config.toml
hidden_size = 192
intermediate_size = 384
hidden_act = "gelu"
qk_norm = false
init = "uniform"
init_std_up = 0.0706
init_std_down = 0.0
weight_decay = 0.18
decay_fraction = 0.574
final_lr_fraction = 0.0
train_tokens = 436700000
max_steps = 6664
MLP neurons of a small language model. Each row is named by its layer, matrix (up: input weights) and neuron, and shows model dimensions 80-175. Each number is 200 + 20 x the weight over its row's rms, rounded and kept within 0 to 999.
After each neuron's rows, "fires on" lists the tokens most often at its 100 highest values on Wikipedia text that the model never trained on.

L2.up110,218,239,166,188,229,195,194,206,203,157,190,207,207,210,197,220,189,185,217,212,202,178,208,244,224,189,190,186,211,192,195,210,205,195,214,172,167,180,251,215,224,173,207,160,211,225,185,189,210,231,168,213,222,223,206,221,237,220,234,236,206,182,234,194,205,192,175,196,217,192,183,224,191,194,189,187,196,212,209,208,210,181,181,169,180,190,216,185,173,223,215,176,187,195,201,227
fires on: ". ", "| ", "series ", "–"

L4.up75,206,179,198,161,199,195,160,189,242,208,214,198,189,190,218,154,194,226,182,186,185,208,188,213,165,156,226,209,220,148,200,210,176,189,235,169,176,222,214,212,205,218,187,212,208,203,202,185,184,212,201,218,215,223,187,190,242,196,193,177,194,213,204,182,212,213,147,201,190,207,214,221,204,197,169,202,175,179,201,194,185,220,193,196,185,197,162,218,202,182,195,166,202,208,207,182
fires on: "\\", "year", "years", "Goals ", "species", "time"

L2.up276,162,211,206,151,174,192,157,158,214,222,187,187,209,191,216,221,186,197,209,206,209,225,178,199,183,188,208,188,231,225,199,210,172,175,174,183,202,198,198,164,238,187,229,206,210,218,184,181,170,220,210,220,207,224,213,201,210,190,210,197,200,190,172,215,199,177,199,192,227,203,213,224,216,239,223,174,201,210,171,192,213,207,184,199,174,208,176,179,197,190,166,199,208,188,168,196
fires on: "Mc", "communic", "identi", "Spec", "effec"

L5.up206,190,212,212,200,196,194,202,196,217,198,170,223,208,211,224,186,166,200,206,192,186,201,183,202,200,198,196,196,199,182,205,243,163,218,212,210,216,217,186,180,235,200,224,214,164,225,168,211,192,252,197,193,183,220,204,182,211,194,178,211,233,208,192,230,190,187,215,217,211,195,200,221,204,203,192,265,172,204,203,242,247,203,186,188,175,205,196,192,178,197,217,163,190,183,206,244
fires on: "first ", "; ", "of ", "third ", "much ", "fourth "

L8.up21,221,199,205,153,213,203,207,218,203,171,209,205,183,185,207,216,177,210,207,200,225,207,180,187,220,185,206,175,193,186,211,183,182,185,212,177,221,159,226,193,205,186,228,219,213,177,222,182,205,201,202,202,242,189,223,209,222,210,219,176,199,220,209,178,227,176,177,233,246,235,192,209,186,193,211,224,164,150,193,181,187,181,181,213,232,179,198,197,201,174,192,179,175,227,201,198
fires on: ": ", "and", "ac", "ul"

L4.up273,226,198,198,208,179,240,201,199,238,192,188,207,210,226,214,169,223,229,224,198,180,208,200,179,174,181,198,207,179,231,176,204,214,213,177,180,205,183,175,218,220,193,185,186,183,196,190,169,209,219,220,205,229,212,226,179,191,218,216,241,185,190,193,217,190,195,189,215,181,184,180,188,207,206,207,204,227,172,173,172,214,217,195,208,187,201,234,191,179,175,164,170,200,219,193,226
fires on: "it ", "as", "more ", "8 ", "final "

L2.up258,204,172,216,177,159,197,224,226,190,191,166,191,214,174,207,174,193,182,190,235,187,228,208,194,201,183,226,185,172,225,185,217,163,195,259,176,190,176,189,179,184,199,185,199,204,260,149,219,175,196,197,233,207,189,190,191,209,201,191,174,210,216,198,177,198,184,179,185,214,205,241,226,194,250,207,187,208,204,169,182,183,250,202,231,180,217,214,184,211,188,170,211,228,213,169,217
fires on: "end", "ap", "aw", ". ", "ip", "pres"

L5.up47,165,182,176,195,191,263,239,219,202,180,185,182,253,160,191,173,204,203,203,238,183,184,175,198,207,157,187,192,216,190,233,196,174,159,219,217,203,171,179,200,200,176,208,208,196,249,190,192,199,243,188,199,201,216,198,182,183,219,214,227,211,188,215,222,200,215,185,197,206,195,205,215,194,202,176,189,214,210,183,188,222,192,204,194,181,151,209,166,209,202,204,173,206,199,220,234
fires on: "Or", "or", "tri", "cus"

L9.up29,205,224,181,184,211,196,199,153,233,214,262,213,188,182,196,203,207,206,193,222,186,191,195,220,232,219,214,200,205,182,211,202,210,192,218,229,231,178,214,170,222,201,195,210,195,207,173,181,198,185,184,186,201,212,197,177,182,188,195,198,236,195,207,186,239,216,204,184,229,234,215,217,234,218,197,237,230,206,204,205,208,191,208,215,240,230,176,193,183,184,178,183,184,210,235,179
fires on: "sch", "l", "ke", "en", "e"

L4.up145,219,205,176,206,166,182,221,175,273,232,200,191,218,209,253,220,199,185,238,203,210,187,167,165,228,203,230,179,192,212,216,207,162,195,204,166,207,197,206,190,199,198,184,230,167,222,183,192,177,207,210,208,181,224,181,211,203,191,220,182,202,251,199,215,221,174,183,197,213,191,214,212,193,199,183,203,208,190,180,184,198,206,175,201,231,200,242,195,211,196,209,147,207,167,215,228
fires on: "s ", "es ", "goals ", "ers ", "ings "

L9.up367,194,201,195,204,227,169,236,186,188,192,202,196,176,214,177,213,158,220,217,147,197,203,217,162,201,216,224,208,205,186,242,195,188,184,174,210,181,211,174,190,239,222,197,179,233,211,186,213,151,196,187,209,198,209,171,172,216,217,212,202,207,220,210,229,239,218,233,187,211,219,207,203,184,203,207,192,229,183,218,202,217,187,181,195,188,206,182,179,248,206,214,173,203,215,222,188
fires on: "N", "M", "il", "C", "'"

L5.up303,184,201,213,179,200,181,204,206,225,147,208,202,218,184,171,223,214,208,192,167,190,195,189,208,205,178,219,199,176,171,212,188,202,193,188,161,208,178,197,192,200,227,196,190,205,204,209,206,183,229,184,218,237,215,200,171,203,205,220,169,203,213,205,154,208,168,211,223,200,205,184,229,219,205,203,235,207,207,188,195,185,203,190,260,199,212,201,170,198,220,182,185,207,209,226,206
fires on: "an", "San", "Par", "un", "An", "ur"

L2.up89,208,212,165,202,183,203,205,216,163,146,211,213,225,221,237,191,196,193,218,184,215,179,234,178,201,160,210,232,241,199,205,199,221,217,226,182,217,231,201,200,191,223,205,182,185,175,155,203,197,219,210,213,246,209,216,179,203,231,198,190,177,212,186,159,200,197,199,168,179,188,192,195,208,208,189,207,214,208,199,227,233,213,199,220,216,176,216,197,192,196,194,185,210,221,194,193
fires on: "by ", "und ", "closed ", "at", "é"

L2.up241,185,185,236,187,228,166,171,205,170,202,221,186,201,197,185,206,208,185,173,181,198,206,167,210,201,197,247,222,204,250,211,196,215,207,205,196,249,200,196,161,180,216,235,211,223,205,226,176,191,175,195,211,203,196,223,173,172,226,223,170,219,204,206,194,203,188,207,206,192,201,228,176,187,207,220,248,179,214,160,209,172,204,208,204,210,185,221,186,206,226,203,208,224,181,197,186
fires on: "Jul", "anti", "Result ", "ous", "self", "har"

L4.up177,245,180,201,197,206,229,178,187,188,160,233,192,186,227,213,178,155,202,215,208,161,194,210,212,180,198,207,197,210,206,180,171,200,228,204,190,215,222,226,203,244,197,227,178,215,196,153,209,206,214,234,193,179,176,207,156,193,217,194,237,175,218,199,232,192,189,190,217,184,214,211,215,187,199,178,215,180,171,213,183,189,182,157,210,226,214,213,193,183,191,187,171,200,192,184,219
fires on: "s ", "it ", "them ", "ch "

L4.up288,189,177,199,175,190,212,211,215,249,238,192,210,144,202,158,188,185,224,210,168,184,225,177,221,220,193,206,194,229,196,232,219,206,194,194,187,182,195,213,208,217,216,226,209,179,216,215,175,187,183,182,218,215,211,184,207,234,210,195,192,219,174,249,187,193,180,192,179,171,189,206,239,202,232,215,192,212,167,208,207,230,172,195,191,213,193,203,155,191,181,178,186,207,203,200,183
fires on: "it", "at", "According ", "ot", "Kat"

L2.up252,197,223,228,206,220,178,194,147,215,194,231,228,204,232,186,178,198,200,233,188,222,190,181,219,219,169,207,225,227,199,196,239,182,211,186,186,212,216,218,179,215,194,221,185,206,249,219,194,162,202,164,225,211,220,206,164,213,178,207,219,190,205,175,199,221,190,189,199,217,220,211,195,193,227,205,164,184,205,213,185,216,212,220,168,251,214,199,184,200,180,194,167,219,197,223,166
fires on: "career", "Career ", "Total", "Career", "sion", "ality"

L5.up294,205,200,181,159,182,235,145,187,201,160,223,213,207,205,195,203,209,190,201,175,199,208,209,198,208,162,226,211,188,181,183,208,201,191,193,174,182,182,180,179,234,199,179,214,212,229,201,156,224,195,194,205,212,204,203,216,203,209,242,195,225,214,192,163,218,201,194,198,208,189,221,210,197,197,178,191,191,184,209,190,196,188,137,192,180,189,190,154,201,182,151,192,239,201,233,218
fires on: "'", "\\", "Mot", "on "

L2.up277,189,209,220,176,164,222,184,203,197,183,220,219,236,198,198,169,179,188,227,192,177,241,189,211,172,179,199,206,228,217,179,198,209,184,184,204,174,203,148,160,168,188,218,225,192,224,210,187,171,208,163,234,205,189,178,219,198,213,202,230,191,222,169,217,222,209,223,224,171,211,209,177,180,202,197,188,197,225,186,218,173,182,186,213,197,208,184,169,186,223,216,178,203,227,210,206
fires on: "Em", "eb", "ro", "te", "í"

L2.up280,203,179,197,187,203,214,202,185,201,188,199,196,217,178,186,185,184,199,257,184,186,219,211,200,170,162,182,192,198,199,215,168,215,201,173,209,164,238,172,214,205,168,173,202,186,187,208,207,195,251,200,208,218,218,228,211,205,200,215,210,195,224,220,211,218,204,159,172,201,212,193,206,177,214,234,214,184,162,243,209,186,208,188,186,180,218,173,190,199,198,174,174,203,178,221,193
fires on: "- ", "row", "each ", "= ", "round", "Track "

L8.up104,214,200,227,220,213,177,223,203,213,223,238,182,204,214,184,181,205,182,211,203,195,197,156,184,225,192,200,208,191,206,187,209,196,195,207,157,214,229,219,200,189,185,229,208,165,226,199,176,203,186,232,197,218,219,199,221,196,197,193,214,217,225,213,232,224,200,179,180,244,203,192,179,236,187,225,200,185,155,207,196,210,215,198,202,218,196,197,226,221,206,216,223,203,238,206,176
fires on: "–", "-", ": ", ")"

L5.up313,176,250,176,172,179,163,219,209,199,184,206,184,185,207,203,217,225,185,191,205,214,193,195,167,194,215,178,196,191,227,201,170,205,168,191,222,217,244,168,192,218,172,239,215,195,246,176,165,200,229,210,203,259,222,203,243,177,183,222,208,198,186,203,196,202,194,222,207,262,194,234,199,189,190,212,221,199,194,206,187,194,181,179,162,219,204,221,175,220,205,197,180,214,205,185,231
fires on: ": ", "–", "s ", "tri", "N"

L2.up105,196,222,181,186,200,209,232,201,189,179,227,173,213,195,209,185,190,190,218,134,185,163,207,184,198,208,187,217,208,211,244,203,216,212,201,209,185,201,204,198,246,199,199,198,236,206,184,220,200,242,188,219,245,240,205,179,202,218,220,151,227,224,200,162,202,183,206,197,233,211,212,215,202,205,193,202,209,159,211,193,208,220,202,181,211,203,200,174,227,192,207,185,210,192,191,227
fires on: "–", ". ", "-", "w", "al", "a "

L2.up370,208,225,209,185,187,172,149,202,177,216,208,201,171,190,200,242,201,178,208,175,198,192,191,210,217,211,223,193,200,178,185,251,217,209,194,209,178,227,215,170,185,209,189,218,204,200,197,205,193,224,219,226,237,217,197,190,200,191,195,177,250,196,213,238,207,190,159,215,167,226,190,214,208,192,206,226,196,216,200,154,190,172,188,233,176,207,203,220,201,203,170,218,207,173,186,180
fires on: "between ", "===", "=== ", "sup", "X", "'"

L2.up263,183,212,184,185,193,234,207,166,194,178,185,171,225,177,204,225,216,213,194,203,211,183,207,212,234,201,163,213,233,216,183,194,201,181,177,213,203,181,177,200,185,169,236,231,182,214,202,182,174,213,222,213,209,190,208,198,193,179,231,239,182,164,192,181,228,190,224,205,229,219,208,184,181,202,189,198,223,232,215,199,224,173,207,196,217,200,209,172,169,209,203,204,194,189,219,153
fires on: "o", "am", "MA", "an", "Group "

L5.up306,225,205,228,211,199,226,203,231,180,199,203,203,186,170,227,200,174,209,189,186,201,174,189,196,178,220,211,203,213,148,236,195,198,225,160,214,214,174,191,189,221,218,227,198,177,201,216,219,202,197,182,183,191,201,227,225,182,216,188,179,227,184,184,195,207,182,224,191,180,195,214,205,240,235,146,224,238,171,212,190,194,227,210,188,179,176,218,205,190,234,228,166,186,195,189,218
fires on: "{", "\n\n", "(", "more ", "very ", "| "

L2.up218,255,184,187,202,213,257,171,237,227,175,203,187,197,169,214,195,165,230,216,177,178,223,194,200,207,241,211,210,195,120,210,204,178,193,185,173,195,223,247,190,219,183,187,183,202,224,210,190,211,199,179,203,174,216,192,192,177,206,237,171,232,206,208,214,201,178,200,203,208,204,171,210,206,181,151,207,201,164,185,220,185,200,181,214,191,178,206,182,206,207,224,169,215,176,176,206
fires on: "for ", "of ", "tic ", "played ", ". ", "ie "

L4.up170,202,182,183,160,203,186,162,203,193,205,204,183,190,182,164,206,232,195,205,236,174,209,185,208,178,181,183,184,234,184,216,193,199,196,220,192,219,216,178,209,188,184,223,196,201,215,189,163,209,220,210,208,187,206,206,201,239,192,186,173,181,189,178,185,204,193,208,191,179,205,224,238,221,209,221,164,167,194,196,181,195,216,174,192,231,188,206,196,186,217,194,181,202,183,216,154
fires on: "or ", "ey", "well", ") ", "well ", "el"

L2.up41,185,179,213,192,199,185,187,218,204,208,173,176,239,206,213,230,204,223,198,192,188,183,175,196,219,177,158,184,218,215,191,181,189,188,200,165,243,159,182,200,197,172,235,221,212,240,167,214,214,245,219,174,197,232,206,196,211,212,204,234,177,238,201,188,201,212,199,199,201,239,185,190,189,192,221,234,200,175,209,155,165,207,184,185,207,177,232,198,212,196,181,161,232,228,205,199
fires on: ". ", "it ", "ther ", "ence ", "ing "

L2.up91,187,218,159,167,221,202,175,208,216,207,186,188,202,223,179,217,187,225,177,199,201,149,215,202,174,158,226,178,175,194,255,227,204,173,201,201,182,205,174,194,192,180,204,195,206,214,187,190,197,206,224,200,190,216,218,244,191,220,224,211,239,209,221,184,187,203,189,198,211,222,225,228,197,220,207,182,182,196,185,209,187,179,168,206,187,196,162,183,217,205,227,174,191,220,214,226
fires on: "due ", "won ", "across ", "winning ", ". ", "FI"

L5.up237,212,187,235,178,183,188,227,184,171,212,185,201,183,187,195,204,198,200,207,212,204,221,181,213,177,163,236,140,187,191,173,226,237,189,199,188,216,183,206,173,216,198,212,230,173,207,231,213,168,165,166,229,234,198,203,171,226,207,196,169,191,227,207,207,193,213,216,218,215,190,208,215,215,195,185,194,195,197,169,200,187,178,183,209,200,177,198,223,172,199,187,218,206,233,203,164
fires on: ",", "/ ", "W ", "°", "L "

L2.up38,197,210,227,206,208,237,174,199,217,178,211,159,210,194,233,190,188,220,191,219,201,194,217,207,236,213,183,202,183,178,206,210,197,199,193,182,180,173,180,199,193,195,251,203,189,226,222,192,179,194,214,178,217,210,193,208,194,214,210,246,244,200,190,174,189,167,195,214,209,212,186,187,185,202,190,202,218,205,185,204,220,183,216,199,208,192,158,193,173,187,186,149,203,222,256,170
fires on: "Awards ", "awarded ", "Awards", "nomin", "renamed ", "selected "

L9.up1,191,140,180,222,165,233,181,238,192,204,208,211,161,201,218,173,179,219,203,250,220,196,164,202,210,152,195,227,231,235,171,205,205,212,181,200,182,197,168,178,195,210,186,205,193,248,233,189,168,178,189,211,196,172,200,220,168,203,185,184,204,186,192,208,218,180,209,222,206,201,234,210,150,199,191,210,212,155,199,206,212,181,207,216,170,230,192,197,178,212,229,199,225,188,219,220
fires on: "an ", "n", "An ", "bro", "GD ", "pr"

L5.up148,218,218,174,187,188,206,173,217,163,204,230,194,167,188,219,203,214,206,177,226,171,202,183,226,199,230,231,199,188,206,190,182,206,187,212,216,196,200,188,199,196,179,184,215,179,168,224,179,214,173,216,179,199,206,203,209,236,229,191,165,224,216,197,210,217,195,151,234,209,203,221,219,220,182,197,239,194,187,198,200,169,207,224,210,217,193,200,176,176,201,201,197,234,242,223,202
fires on: ", ", "im", "====", "junction ", "'"

L2.up177,216,225,204,185,177,231,218,197,217,208,182,222,166,200,208,210,195,173,202,182,154,185,201,189,188,184,208,160,182,208,188,217,225,189,180,197,171,218,227,195,234,178,226,208,201,204,188,198,177,218,201,190,186,195,164,212,214,229,190,201,202,204,241,214,222,181,231,213,204,222,205,231,200,195,182,194,170,178,157,203,213,199,186,205,193,194,207,219,187,212,237,176,213,219,190,222
fires on: "\n\n", "es", "a ", "Sc", "s ", "Conference "

L9.up309,207,173,189,214,215,207,201,165,213,195,216,251,199,182,218,177,197,168,181,227,203,205,179,194,180,178,201,173,212,188,221,192,209,208,220,192,200,205,173,184,236,172,193,212,210,237,201,186,188,215,201,180,206,195,223,218,175,233,199,220,175,207,204,198,222,174,187,189,206,199,211,199,196,205,221,235,173,174,188,183,198,183,215,193,195,212,210,214,200,185,208,203,229,180,195,256
fires on: "qu", "f", "ra", "sh", "we"